Weights of a small GPT-style language model, trained from scratch on English Wikipedia.
Size: 13 layers, width 448, 7 heads of 64, MLP 1536 tanh GELU, vocabulary 8558, 32.2M parameters.
Architecture: LayerNorm before each block, rotary positions, biases, tied embeddings.
Training: a variant of Adam for these matrices, 355M tokens, 5455 steps.
MLP neurons of a small language model. Each row is named by its layer, matrix (up: input weights; down: output weights) and neuron, and shows model dimensions 64-319. Each number is 128 + 24 x the weight over its row's rms, rounded and kept within 0 to 255. Numbers have three digits each.
Before each neuron's rows, "fires on" lists the tokens most often at its 100 highest values on Wikipedia text that the model never trained on.

fires on: "ug", "OL", " Soviet", "History", "ag", "00"
L6.up1146:168145136126118115099134131141111146125096145121114146132137107132117120157134110140136107121132128136156149124145102128120102126162126133164162166144132111113147158132128125142148124118143144160121153071110136130145085125145153134111134147116162115137103115139090093188145129117110116120167089123086154144130113127132117122122114114129149088159106134097110128088156144179152125086130116156174133127177100125151116106089102161136120132165140109119116105099097157128061113123163139104145128119186099125158106116119141122149172136141145154150133130133137186145126117118111106121133140142106126154128135054079105124161129156111152119126125114128131141120147119124131117085086099116123123122127093114154140132083150204169088154100141144167108147124081101206147133108149148
L6.down1146:123121113118138169118114102127131142136166112116139158143166106130174108146142112096104154110147136118132100153118089133182096153156161100091144148109116129160117137136147144096124105120150143103115073153127109133123116084125094170173137125162141143154125125122107151136066136093119127144070135082161112140131146138132145142141166100147104168101082133159112184185168121097110125154117116106119150120087101101120149115156113093108146169169102138094140134148135125101139119125157120121083133141088186137123132158128175106128103164141114115097148124128116129110111110077113147167135163159123110089142100105130145121110070129119132104100123119151135139100130147125130126165165149111135134088176125103108105136140117090172172107111139128146075126177107123136127071130147141

fires on: "0", " it", "–", " number", "v", " It"
L5.up202:122125135120129125083109136151122115122158098169115104123132133134139088148147111114136139110139062092117138108128097113125114120167100138102119100127154138108079150119108123127105081101154145118191132125139095131127122107103138144127126119141165108128155129118123150125111126135143114182131115131120075147126164136136120137150139164120141106141135119136108104106125147147135096111085068122134147193089112121096133132117088120136130072116160148095140154120123106156115115124123134106122101107139117107147163121142160111163110145125086146134164131118157106145119117166127101170118113137154107088095142117130160110124145120134116079174139137177153144128119138092125096144158080146140132150096120107145116137096103130152103153128144101117100147171146119175100136130141172
L5.down202:102123098115100139095070117156134103120145105145078133095119127151134128152123145131058139106141131072084137109110135131127124126153134150123146125129153107107143157133158073154142114111116148124137107149147126151136161126161151101091141105143125107139118131149147137105151154131148105098134114124138124118123106150147129112103134148116132158127162156129111104119146138119114139139116148109152127106127110081160121116147138115114160104118112086122130136115127106137147140155148153129099116136119086123093118104112111093168138134115149112098125153134099138129117132116116119146127139121123144165095135116150147129097118115140137096142138143124128125122141139155130108143157116149175107082123111095132116137130111113155136122132133140129118130106133117105135126122127130

fires on: " e", " le", " di", " Le", " Super", " du"
L4.up804:147108187125121147119108138078135132138110114139134098081091131108130136109156144131113083078134154131122110095148111169135131111142083102147130174110120153102113132147147109132154159139167117195148125093155179127125120150138099109182124148152125117089114132115091116132097103135165135119183093140148163159109176096067108141108102137128154126104109078083140099131115157099117105107115112116121118112136132107144142139136092132198125152084114155089129142179104132148125159158153157153131166125160179126156173143123139116152140150076169136135150142133113089155111098156116139158138117133080131107096128099099086147159118125102143113139111141115101117168101107148152122090157125146154159146132160123127122138141135120146119172078129115157077149125082093104132097130113128
L4.down804:102162143150115158080125140116118123105129111129082089126134151162121118095135142153091102165104108127100097109110147142114130144146092109149097165129122115139126096131155084142108138159152131147174082130095113142113104130147142142122124075172129115120123121139100101094171109098122112092137186124132130100124120153141122103115128092134101198126159174159153171118180112130175088172118120156125184197179123111118184143165139165125161136097105088111102125139104105140126097135113146123104109120148133100096096122111123146128104122146121097092106159114071104112125117110108105097159128174130149126128117155134093112180158108119122150127075089135073130116108103134123132133087135171096091118152101149138144107192100166115122140125114157136128147107146100151103155125122151

fires on: " I", "er", " State", " both", "*", "ger"
L6.up192:130130135147101177126144132112080127139110116131142118144119087095138105151132117110126080097112119103121140127121150128148119173136117149126092209115134146156119100165137127085094101119119154126111156124134139127163104120111120137157122098161096103127116086158147170143147110132166125075113142105121121123137153172097148138185099137112152129160119141161127148097152090127151128102157113149053124144115110168135105114101092155107151118133153145122108139123130128111103121113111130099151088153159147123161163150135118113118150147143121121134139145147150129110162132161115092150176116150113139137129139145117123140161150124149095176133124121130168136097130090120090154098141109166178143153106151115184133120110160159151151154157149129104126100173164130083140173135077133
L6.down192:135106118099132107127148201171165125110116138095152113092133120095137120150118134142081147113114144131119144106110157108142166117127126091115139082121149088122150118078134125159110131092120133105142127151102135152113135097120141119102087123119130134134170126186111100086136162136158141137116104143103129120118114132109142117138135090107148144114128116150157126124142152089129144139123192153130168092158145133110177124126153097165146145149110089135091127129132100181134124138132109155123152134148099114133113145115133154138110149118110139147139114113140107100137134096141138125107149139117153102135086152108148098109108143134123173109110128121134124108127134184154123155091178126126120099145080131138127129084148086155131131112087097135154135088097123126166087159108174

fires on: "er", "in", "on", " State", " John"
L4.up1108:138146098122117128151128130114111150157143099123113110141138112076137129128117128134134105180141128118130132120164153141122103132147128182119115155085122174118108115105127096090144110128103128148109146112111138112134119149153197115120119099138127114137099097116142132104144113121132121139094114128135132138109119141099109167110098082149151151114109100116121117125149107101106130119178080150146115134160165124086159102100029139129117156143148119132102156132121126161155127124120148129109168103148153134165180121111087173137117124128126147134148116122177109101133101118112136147145097134105133123113125149119113136177140121113115159110106147129148151101153101111092191117126140132144111143133187135147157119139130146138097183190117099127141141144111154118145152169116160
L4.down1108:129121098120105103145090130157132149097146161097103136112165124131089161123136101145088098144105139125131123139119095115121123134129123114115132091104109129143117124136089123155077116117150174131103153131127123151116136095133144134123167134122158098130143146157103132093130173094141163172137084142145136125084127123139182090140109113156121112062095141163105141080107127112133200117103118161136151129124132175161138132150179098130093141115117099134118109095118167139099185124153139128137134144166135126106146166127145122167129145118134166127138122141135100104085094135110120172108118107153167133116148144112149138138093141131140129143133146155103114138175142108114150161101123121114117112108152131157115160117186093117138094104124150111062102093119159176102114144142140

fires on: ":", "°", "′", "y", "ip", "ro"
L6.up1175:098172125125158126098110138119127071117141128165130107107118139149137151146161161136129142138137132112166173131147120105138170107155110157125133120116134144137151105105139100151119163131115146159159114130112098134144141145100105123094114098107118165148067132142110135137127110112140131179147121092121143133104143122126135161109095118129146158105080083121096120156061141128124091087148068179169143121117138110103088132131094126106112163118129120101131155106141118160124141160138122146145126155142129131133127141131117147145142133098049134151104144131119087152088127110095107143131107110140089104101154166126095118127099130101102099087120102086130146103135136125135141103115123148176107114136156177114117117168162127136099164097118117146100144150097103128119116143098152
L6.down1175:138172112166127116089108169113121140132102149140146112091133127129104127121171142121114144167114091080142164146143111080140156124113112106125112108134143112153166151104166170056116111124143143129120118102111147144100163124106083124130137164141113156119105144138163135127136151121113163116126138109088114124175144136161125135109092150150162127108105134169108135122111129146133135109141146104145141130104108129132107156167097132109106112128099088106117116087122098106156156133096122148134162145142098132134149127107131158116128162113125129125127111161080114100102115123150124137109139145111148102151156099098110088133107096093083166133130103109093122165138147107133180160134127150134126102138127123096126114120143113122170161111146125158166140134099147143138147116098126

fires on: " any", " no", " of", " none", " every"
L5.up721:200159152162149170149113094125101110112108129135109126105132136176149106108187101097117105132094117132141128116174101115138098097195119158209115129121145123091104115111131073139135102140116161104093135148116134112140151112139122099169120111154153080126104143085128084149161083142122138091159100128107140120094175133129110159145128113166095127124113117098106137104126162148147110108138124123129138123153123172162139103114145174145145153120134101101101143133162136149125124140122120068139155093161137092137153110148101086137141110095132145118125099137128132144124151147124162128111102115127138154139136148123135137131137117072121089130151101131135099158133073164146103093106156129126142147166196116126089155124120171139124146079098106092114151145111109146104110107118154
L5.down721:145120103156141126092099133150131114175117103131119127145142143059176144134119122137109135120182131126142159143116127129127140152115110141117106119135120160106151124203159143142091138081135130128112131102124112145129151115102125139138125137107107127160121125170110098119114102148122127108137148161185129143118119137139106186102114123096147110122086120136102112137156140163107090124084149145119102128108142095128129117122180134149086133137121119076145131111167130148140072136170093167129204151109129096124116160142140139115137102133131093125122089105167121168109168136134127082134124149123144117104107141130105119137105175175114135134105137133106129150129123138129138174150116084139137146133146090112082120103099135144122118088151112140149112109144134146109110134130137

fires on: " V", " K", " m", " v", "r", "v"
L5.up768:122102107087157146130119104160095135124146118139074150113102150104117127192161114142105123088149137175156119136132115153109156168141140164178146143098109086124132089151152162146118096133122140146142123121219095155140139136153163100110138112161123126104141139102145135166154124140156105110132126091124132112098164123107133108112144132127135129107100146067107086128115137153096135136144070154122129130095173186128128145142101109142121130141131158107145135167080138150116118158138088074142070134130112110101130098155161135116126104096124153105139110149141130158149134171163115140090146119141139107121146130108132083132117124092117078135136143142118120139121123132116133138167083119177147112120135073154122140096129136123125129137137128170161126107135114127121115109127136
L5.down768:135094095135130117146113126132085117153101133127101170122136104154099127136155148126134102147145087104126173163096137104141166107072124158111116143095134132130198122171091124190108166101139150122144130104125096125130083099148100164115129132124135165094160125133169136113123146099156099125125137129158112145173138134104118111107120108147141148169175150095128116120129103143144139109111138121125132109128149116137096111106137132141129110150098123147113103109135121144125099112121126118116154164162132101109124130133144158099093106149087133100112164125133129132094144113103119119133127112119123123206150162110138137123159128139152123156128104147112111091120128155152139139132173067131088120145119110142139103115134131110152105112139116160180178120118128163123115111170117

fires on: " |", " as", " was", " signed", "\","
L6.up870:130142132118145174135094096108141148130163123124142143118140181136129110106111111127169099133126143141129123149113108156098104133187137137146117136109097132164095117103136116134147115140115057133105145143164118120104132107113120129092110136149117096151103171120136093152137108111148064132189163132169083148113144142129138097129124121171114110156116153114118124120132120163118104122166077123090139123125094149110115123140128168147127162131138164131120143126104119151141125123135106117181107123153129122138141124136142132103108088091130141134167132095108178101148199181124131142132152156126077142116157142094184099134156168151124161172149133123161115115109154059132105152175100136150171110149129115162119155134168161114122109137092105105102118157144135170127096095092130
L6.down870:170153118124128153126129108092133108139110155127132096159105110138147143177119178135188094087118130141126073135145120139138154138164136140135130115117110133142090119095123130157118093096102114158133155192124089137159132107103123174103157100135086112122093093123101142124162107157103138120096174143136192138113152097111120078133139115129122195164148123108100151140123132122103143131116134148113089127142118126141117101144151126106129136137160133141156126106105144155135115072097126160146130159116107124150128120115119179135141137126150131143084121147168134153083156113087123132144156120104112118149139154124146133148092112088101146134137129156087116159131117149141158108115126119115129154147129100162142104090147176120122149128130074081132114120163100109083171118148161

fires on: ".", "ic", ").", "ert", "iac"
L8.up992:123131129170130146120141155091153097146102145163136113135152131111150138122111174090136157126118156088156117109111158097108145117169154123159083116159104147143139109114132089105137110140086159148135111143143134129100107076117186079165124137090137107155096159180073135176105116175099128131107119115108121103122173114108132121158141130146124110116142105140131134142094143123094106140115108136114131102123117144104150116103103182142124126149121144136154170153123118136156149120155107080132135119142157129153134107140154131129145111104129104157128105077165113145182124165106149123101098126123099141125165134100180131143100175102091151117157095125150120126123160147086148141159124130130106118126166103081114158104147142103127103143127141120128155151069127093155128126083150
L8.down992:094098124140127136163123105107118114096125146092172152138176178141148120122112143124186092135110114094082116138119125121135130176117098154115151113139102142106110149138108117096095104131143134102104128138148115129130146158092103163130143131156127121107088132085142158090139107121117112111149098141146094113121094136140104086143126135117113126142112136118082107142107105153131156103133140116092178160100159108145128130116167126101177115171154133162153111122108147110134136070125129115117146151142130101146128133173117127150099105131146109145129106136123152110131164141147156134142119169124134113155094122117154155161150090137100152127107135165176150175155135147122126139121156127116166124101159136095178082096125156124149128119103134070111147167150143154145142131120136

fires on: " |", ")", "ment", "age"
L8.up780:150133129135122124112127134173097125080120138119151104127168127121134141144121099122157108110137149158100167121147111157136100170098123191135094127169138165127102107121072095137145128171102154147127128119166122167098100147106104144133162126149112121099133152146120063155124120136150143134179172131094142169166157110099048108156096111142131147170117107178114124091145151145104125147147098110110099120141122159107115127081119166146154114102152139107145136139164115145133175116128098109121150105150143116180084116146158107112148136146109116139152146102155098129131132143123120085129131153109087149165118141069131140140138147122116149156138132126183168113140142129080130110162081137161123107117113118127140132151151130116126156109144139120146110142138120154105110131130103
L8.down780:088181153123096087158117088102119168156165193125147128098171129144164185109087107186115131112141138133101132116104079110155138128176145144138112173140141132171162130089130141145123143132155095118118104137116129169142106130153137171130149104151152102091129133130154164137157144138133103115109113101143085111130143142142147115165156143130138150094122148123132135093066141151120152160124134144119128126127100123148106151134131095126138089123128114135109162141139111119084140075149118093123109148154099178115123126163096124127143141086139145110144128130109135150118136140130094120119146091125149126125166137131146113121130146109176170138127155118055110137151125106142124111117161118127116104148114116137130165128123087118124090110146121102145128087061131107110103111156119

fires on: " sp", " series", "osp", " Nov", " period", "ell"
L4.up61:135137132125105158128105114155118122124140140192154116124102093148129156157129126098163076106140098099150138137103144165109132084129137141102142141103143085129106107161120133128101132152120115126154164115112125119120115147138127151098110131111158079116119146134121141195108124149112129120190095130150103217161152139129142126137117138144089104213132129140061106102077119139086153108131123107153136137109133116121135131148111136138122142113125147128128142120130100108120138149153094116110141075115161146143121148121115095101106099145127086157141173085116194127140160122176151154133101155129117104147125130132151102126126194133128088113131150175143179109140084124135124179106119096107106106139161134173131130116086156146150146141117083108126134115155133122125091107125145
L4.down61:082117154142119120132095111172110168117136092146127119148116155153120127145094126123116116123121128133111148122155144151127119155178144183161128123117155121125120121139128133122121132114160115094109151096141089115148122129159116177176136114138166102113088117162122191078133124094124125130132116153141106129131118138133096124121142131095142122130143130165122111121122137151154146127121141104104119171172115150114082118147145138140137109071134132143142170059122167104134117123117135147149110136101162094121128113167179110122130111145165107091118143157096113100086174124131084080117098144149078154136112123165138137169092122085097155142133111113105092131144100108141113138122154151164135141128090130108168129163119176130138140125122151121099108089120103177133106121120105

fires on: " of", " old", " every", " former", "ate"
L5.up1266:119177132120113132170137145104154111101101139132164179097100184120150116131133129064152144141114155122135126140144158153147123123142121135196131117119141111145136128126111103169104155145109144106097159100146126123098139127157119140142188079145127125128105140089114055121153050112148130146129110133129195120093134122141126120131147122166089176184110125128104126110114151138120107136130145139112145129075166144129134156108141157122118110120113175098144131162121148153077135138125099110140127120146144107167144101139131124116153095102101098107127134127111116104118150110113132118134122150102142133165141130109110119107115116126126110140142102121189121144140125135120140077130158156136124141178153130098097148147146132127158127110117121108155145131097111117126105088120128
L5.down1266:142153091101138098142094137145093122127133096137125133154107125090171161157137104156090120119167112087134171162148106144119152139126135135104130089130112131125103154149118110093121130126088143144134150198136129134131119117114143144150139128097113131121139112141115144114132126137116119107135151125143134164126084130109152148136104124098111109120087150161129130080167116153139079090131170145113126158159117128127120153136246139130099110169158106127102107095137149102160113095131125150163184127119164115120135114147097155104103155161135131142144111132169164161101138127142126120108092143111125134120118144125150168171137129125080122114107103116153096092078144113109127138173105110084127126130133123130095118106143130094114155143140111143110118126099160135120157156155104

fires on: "R", "ak", "w", " sh", "K"
L5.up878:116169130096163124114137169167110145123162145091092169090135165113146102173117093104143118105153127121145114131162141136148159133128135150197153142106149117119119113121115130147128126115126113121155134116150129122127097132147135107094160174121086137107143135109130134166087137149099119118185148099132181119078134130118112133080174113142124163172103149150103095154092154115144117113130087144123131157112129149129155174111093111148131135151109130089122145130079107120114162159139136153113119122155141140158157100153154163098129090111115092121168121087121116107128122133144112139169142133107087113171123128094119132108080184152144103131129158200146129148134154097135149123157087116128147121147104135084145081128132095143110148120170113141137159151106127131160082102151141
L5.down878:128146122177142088106122119102072089131142112098121119097135146123104097118132145123137117107109106150143146146137119108139179101113139118151149136160169126149183148167139121109135138127153142130111093114098124138166140154106159118148150139092162128119140157127111169127162126115131130114151186137150136138083172112128125142129123108094145175140143146143110108167130151120155130128101112124134103133117119088178162143123138177115124157151122066109099124131082110138114165107180137154137122146141115140139134076123172142132185106130138133121100181127126151119133093107099159143096142090138134132170137147122107119116103135078147129108132116073080144144119186156070113116108153148140149087206124126100129107131122119146110122094121098129105135116113108126147150091140098

fires on: " as", " in", " As", "):", " |", ":"
L5.up368:139121150119135162167120127131123138150167110169150160115144102120129115156143157144174123125125169103159132135120112140102147115174118127119132131144112108101116110164127123160108146122108131149134165111150135126135118109112121127128122133124102081159106114099140061155118090145136135121144100088131121160097198100139135130136136110129076123132105122128110097117108112121113100122150128119160097115101163168143139146145120167103123130093143173128141142134114142093104122155127128145081095112150151097174099147121128133134137128136163143165144128133165128132116128143122137140132133169112122119144161160141130130105116170140148119125195143152145138138138088080106104142132105096168157109132161096175116139118134165157121133138117123141136127135127089140116113120059121
L5.down368:164120127103082113126160154077154165109123115093140124144140142133151141091131143091132108123133147125122084121140125116115157162141137144125131124116133139116121137119125136093122155150140099160147172131127093095137106123104164114106091078131092123124125087134170132142116069110133136118074147171116131124111147136176120121142128120077111124141105113115132118138115147145104049174159147144087101108118114094126118169173150131130145143110156172166140101095164108120140139164100163119178144104089120133156164085100109164127118125155092139125091160135180100134108097109106126133078123106134126119111124111169114073107159117187112136084147109140143123099138129124109137164110151091132149137148104101164085173140139169107078119099128110114106114098128095122127129155117114

fires on: "0", "c", "v", "br", "cc"
L6.up669:135147123179151137081133129149107107125157187153103105141126096137129112139180123176122144116145060128119114109139138125136092117128096151150122166151142154126122091111108097140140139116142133107151120113131130154148139092115165107113144091108144132100164118194130130136105143114112135164095154090100129143167146118115119131112099160127113154128139163115144148160102155160122106134155100137158106155101104160121126119143089123117112075135133099102114170128156107137101157129126156120132111119145126125119095100133146112148169138106113134139132157158125112130096128178141111131118122147095124129108139132124149127101130116107119147135148110105106146148098161089099125138155121103124148132113100155134138125153097136141051153118154134086102168100115118161104100155117133
L6.down669:122132121127173134132166131144143156084146136149113172129134141128122126139099131160069130106140082107098092102099120110114111154098099150110103111108142113108107116110115138169157117109113134080123123196119175140153153116167134124137111133179095100115120137121156134095132158126161129137096166130136175103142163140137114126124114089132125122144135166090155148078139131182164112176129141103105133123139107106145120117161141078133114124127102124114141100148066138125122085102144145067122110173078153125117052098134114134091085109155111084120125136153129111115103189087113098157124138147136148148093149118139141096149104126136116147086128138096123116110148139111127121158149150137140146150137142113151102132097087120137118130089142141128115158101173134132120138109151177

fires on: " Le", " e", "Le", "o", " bronze", " Bronze"
L4.up162:120149132105103184101163146132138163136132123170127163094140125124125100103164130117148106117141126138134111160144098171129132138166092150174133151105115101156119078149133120097154133143143103112127151089176168170148129125155141129085133106162136137089128138093122126148098097122124083143179081080089123128085166130080113108123132150150130118121147151069110095145116127147119119110148129158076139127151125112119147146117089133128138111125082132108120139174109104137115145142152135162135083117150178111127121095137137158101140124131179129140143128104128121134103101154100133092172139148123146131117153136122099135117130081141097093122161103136122105169120106139115143093136122133152183127134133108119117166125129160145130124103122117128139164108132098109139124091125142
L4.down162:111140104137111128092139142092138134073163120133126085061122101169152095107154182101104148143145143120152132130136103111127131111110136107179081140092093138189154131102173138135104148138124121130136158142128120088120124115112068107131120105179140117098074131113100186150138091144149131114130131135107139136116187111095120148157135152115173123106184141113102091140087097157159119124126133152126164118114172082162147122168134110144162112152085129090161144133149098119105091149107127119138143125113104129080106111180127140114150132110130090158088127149104122151113117088167124123112164100170136144108125106125149088141117136116139177166100155118081112145141110142129103115068128123119172115131125139157088105108114112111114122151153135155107116093124124146119116122147133

fires on: "ist", " |", "ic", ".", " know", " ext"
L4.up996:142150123108124128141137128105121106175132130144114121090101098148117121137131161113172140124122138078112142169160150103113100089144124157154102126090141134134112127110122110116141128125117117140128138120133117132070123144177121113145122141118099121123125154112142101141153088140093095127139119105114144166133126118122126120152104140136111109132104122146163120102129161101104112150158140135151109131134098112113159171110147169159105146143132181113149141149155170134179129106171058105137167072099127116139174110146129091127152113113110121119104106140120165118145114130143140120129094135133137098141156145145150096119136137146137171141173146127129153087156123115098126155157178130116104117104135123133121157105128136109115130147122159048129135126113098101156093162103127
L4.down996:118140098162108114106126129147140122119111089114143111082152123139110123143078112177111111124119110129149120119126120119127121157125176143144102113129122136173145149060102133156123108132133171080139114137087139105123082124129105156170125074121144129158094091109169158142171145148129126107114142132140110096087140130101109152109139092102136172134090134133144110114124109087185091099163102143126151159150136160138164071097122105103129114145147132151124096104113120163120082103125085110142108164146166138144137151113113149117152128121157125145139131108108152090144137106149163161118120154111128128121133199138153133130151142119181143159114118126153123156169132122128147153098094121108187089097125131153137146135126111124077114087083135109125129117154128117190101130143097

fires on: " V", "V", " Gu", "v", "qu", " gu"
L4.up1525:132129128132176135130138130160139148141125138178103144096115145151135084134132147114134107153119143155193084132152135121120128121158130156186109154052145082137124125106133083138104162136083101122111119123135117107131140130136136126145121074147110098123131100070147117153109100125118123136129163092075152137114137135109129134124135155095113112134118144107097110128096111179143100114168109159189091161094193140133149161132119119111114151133104160055179150145134165120090125164093081111139147110120155057117136108158120093108105125103109115147152096140138097133112134144120136132156121136147136128126115142104143122090134123140103144111141125127130133210146097094111159116123130085168134131127102087157130112137106148137123130159138111147157145108121153137110105126133192
L4.down1525:104122123143165105112109132143112121129135147160121160118117085133096138139119104114090140155144116108159161114123079156130140160138112142154143136102137112140133135120145078066146119112156160114149108120139130134091171103127105133124131122152123137128143112126111112143147168108115123125202184091098146104124139120156091098154113174161118155139123152108160140128109084136135091134139133151144173176140120148116128121144124082124147125146085110130140127146104144134131148127103127139118141135108116139144106099134120141083109122117131149065136156145091125097131104118132141133099136104156121141137133155138153127154102139122143162117145187131093103135172158120109091156107129119147073111140111132112150153141109097124123095136139125131133084079081151171155101101137124

fires on: "ing", "b", "ie", "es", "ise"
L5.up529:119170164103133104162082176147133147157100121134151125140126110085126140135161164142153099110143150122118155117126183123077105087158139162145174108096110126128181169159134121158101151126109069141165154117132134154102140138083106101107110080135134170161182109141138112136150118127151092128105118103119126147145154148130101161121142087096152158144137117170131110157091140154140121131131100114137146137102174115052133143124104141120113131126129125104147132148169140118117147129191167151104082157135164120121128126121114133119146111154131088149102086104115101149074138125117122091146121123108133077101141098147106133100121121144102147119154133133122154107151160131146114105130095101171146140140120164142039103125100136132145130181115165142139159124130100084147126110096130
L5.down529:112133128161107138143180149132175140089102149099120122165100151111132123130125140093121090104124086096091113155144135152121101118186127131095143137127154123144137164097153100106108142111138131112124148100123154127122153192127143154137063101118147138166194097155122160147080131095118108116118153148121140123144153078162143140140129136121134135170115166134136070113102103135147098138106106108149135111122111129162161143181106103074153178180122182111120134145140101148132110103123128101121145124115155176115123140136107120110134092128118128128154165107140115135117105111105090129127141119105166115102129149124150128082147090152113140087146133130139141103116161068130110110145099120075117106127125153114119113133123125149132121098150149100118153154118119099173114100129125

fires on: "qu", " Gu", "gu", " gu", " equ"
L5.up394:097149132159138152118101106150106123121153123126142135083144099162153094130162163109129124120127115150145110148143153109101165109165087123201147161098144097148131059117123104074112160153134087124162164141137103147158153110137162124090122080111107123086156104101139115158113104133098105165126130101128152141126118114116073177092130132111124100112171164160136080132126130147141123105106110118162121190131176103134135176118115127109104136111110128100149121143112139133121146182120070157142137105090097099145114121092148129119146104113122118111168126096105126115122136125142142075171133142164096070155104168123137113133132129153103104133158112178135129166110134087131115081136123131145130140145115120129113114108154163156127139137137124155162160137152156108125075159092134
L5.down394:091159148128112117154130101132110114099117168142144184119139146139152110091151135118095120148174131099164143121149159123143101126114111149137136140142144100150124084081110057100157152161104099079139147126123127139129176088107135118105126101102088128107113115106122171166132127126115139134142108124145115135128142099153116116128103154108133126141146159125153120150125101148132082111111098100165151157110113087135095172170088120124131108113070082122118186079146130101147115163144128164118111123093145166165092144125101175135142151111117130093135140098104128114128088122123102102144151120126134082154136175144145133158134099146139136164143138178061138133161124155120130104112131142139140134148087099144106134119146145129146144142102111118082146165122139119127089126167136

fires on: "′", " che", "–", "J", " Jan", ":"
L6.up1233:097130140123092188131145116113090120096128158165133157093087114121131102135169113126100126113113160130161117134150096110120125108146132137164143139105168133161169064100148119114078154132112101100106177143151144126139145146131125145087117073142135149099099154125159142119121133100142129145155128164134154093122125143105116133091114141123114138132122114142113127135063143119117088134132105168121150133106167123142090177139117116094116169174148145131123139142183141153131117169151075154112088120103143134118105134152156143118149146107086149147151123111079134166092153127093136103151093119113102097111146142129084151113116127151118085123146095148123113191146124143137127099116127155142123136137127135116089103152125156120089117121112122161163124145101093129120093143151131
L6.down1233:123117147106189116093104147128135098119106133084121134103114130158142117122092186118137130186081130124121164161113121165109155123155155145140097101155162137173154134119126144146078116108114179146149156124122113144104127118142087168101113137109163129149147129154107140135119131132132113117135089160130144131117133113184143088109106136144098121106149159160091149094143085117122119127146130124121156107125074125128178109169131164133142125136091140084132121108127146129109141123092091154143172101141092133125159104169131148099144124093154110151145190132109109096137124141118152140147066119129141171165088116140180117132153132062159163149145096093133096135108132118104150081099132199128124080110130137150134119101124099107163125143118113099147155125122157123142140112178141

fires on: " he", ":", " He", " che", " an", "u"
L8.up790:129105102158115141120164122135123148116110156149108156091120126169109125114145060100115085125135130159126120133115157116110125137115109128117144132099170126111149142102115136107137093132116130123104185139146145129121104164165112163133115084114135104147107144119128106134106108155136142176136090106106171127110125121107097134120067156085139107097135124131128121088129156138118099125162111158144142152120150170158130114114115155121132144153115113131164147158126135134101120158129130138116092155141100121114098104112138110137140136109125109158183122113118112131141124081082093091152145097124150123153104130097130156138108143112149092111115117140128123163134140127128168123147154157166120192135132149160142133097134148107130114113139109098150138132095102137094116129139144
L8.down790:107128112103151107121153122143149097165140117124172062118177168098119123104091146110131148101114161116158129122131104152171106102134128151087131129105161135129143145137128112150122141115151136109150115146134103109126121132108165145126128120144119085158114127144125159145131104120114100135115141181132096140132166127173183132131131168142169125108134156109107122140171080125106116130123144108157132103137120097096135112129169107120096088098102110141120113165113148130114146133153106102126125112137120104112186153158097109112116100122133149153108157147124113126095096136147113118124101157142122164096146140121108107123157132127148106145120134131129138146116160157104148121161139154131171110102100166129097130065117154081151136122106133141127112143108152135134131161144092

fires on: " was", ")", " |", ":", " ", ","
L8.up1533:152137099125098134125124142139139130103103111148145140153133077091134095155118107139115089100173128176143146109160155111109107149110126169087114097155111124109125123137146167144118127132083136088104139124138123104167125121113128136092135145182108127137145127121113129123125129138131105165108110109099124128129182147093084155136127120100142126143116133098115095100181153172110107119097100139158109107146140119150186138129145132160126099125148113136084143135119143160161179159154130099111112115150146141128086111153122144119143110130110104110163134095192128129099106126190119087136114132136103157117109116093140125145108125140110129084169147157121190087129158149131098164163119141141138143135130121132164108096129109095126163145152101131132100150113103149119109161133136
L8.down1533:124149172143102102133125087143125131127151157098118129129128160166149152110094196166150132146140148121126147119068164134123144111145135130124136155113099115148191173162128138118063114122139129148138089157124085142102105109107127146127118150117140121134119108131166139170117159157120176146150109111154107121098090148110144111118114111099164153141100136195126106108087135149168156136139140108081116128102127157142097115141120139068172129120133117132094134121170144107111125102137142144131089121115092121151111089118125152131112144123127110122149140159121133108140135133109101123088107089122103122167106128142139121176114197108143103169121136148159115149156154052118142123114137165080125118145117139098138141136154079117116119134152129120106134158133142089165131090148114

fires on: " m", " sh"
L6.up147:137136111165114117140142145170129108156141147113111132064110130117151141113141090154143153078112163118129108186141174130133146122124132118176124149100107152118120134139117128181105154153130145116142165121127139128104144128169149148108129121138102165118125092139088104142116075164135129105144114125129184138147132108138126125124160096170111168169118128088136097098119125123130109142104141159097106145114140108141107156080135147142078126192104126116113146177131102112093149167185127124118132137116126084144123119140121132156166115092164117125127049148113114099105144164109139099152133145146143102171135138124154107120111138106116119148148147160119135140144135137146126164133138139137171142119100110121087114119125126122109138145133107132141145112084113113104047138161142
L6.down147:093126170174159093114076127122139120121140127115127100138122142121141092135127108101135119115109110143164154142112105163152130129133145169124132098142193106109146125142090173147138141126180133176141118109141152117201149109112127125119151131135108127138107124142106134119090143100138116093163100124115162124140143152114127122140149101137132109150145108150137122112168153160111144107063121105130156142138123087156124166093144142173115109132164160088140127133117136117172159101170112180113116086133131137123132083103119105128152166128165160146151146119153117136136124095134080153098155155112140151122121138183117097100119090149115096122129102114133110138105141154154120136154117124175210152106116127095117084129128126160165129150104143132129089175154164151131159161134116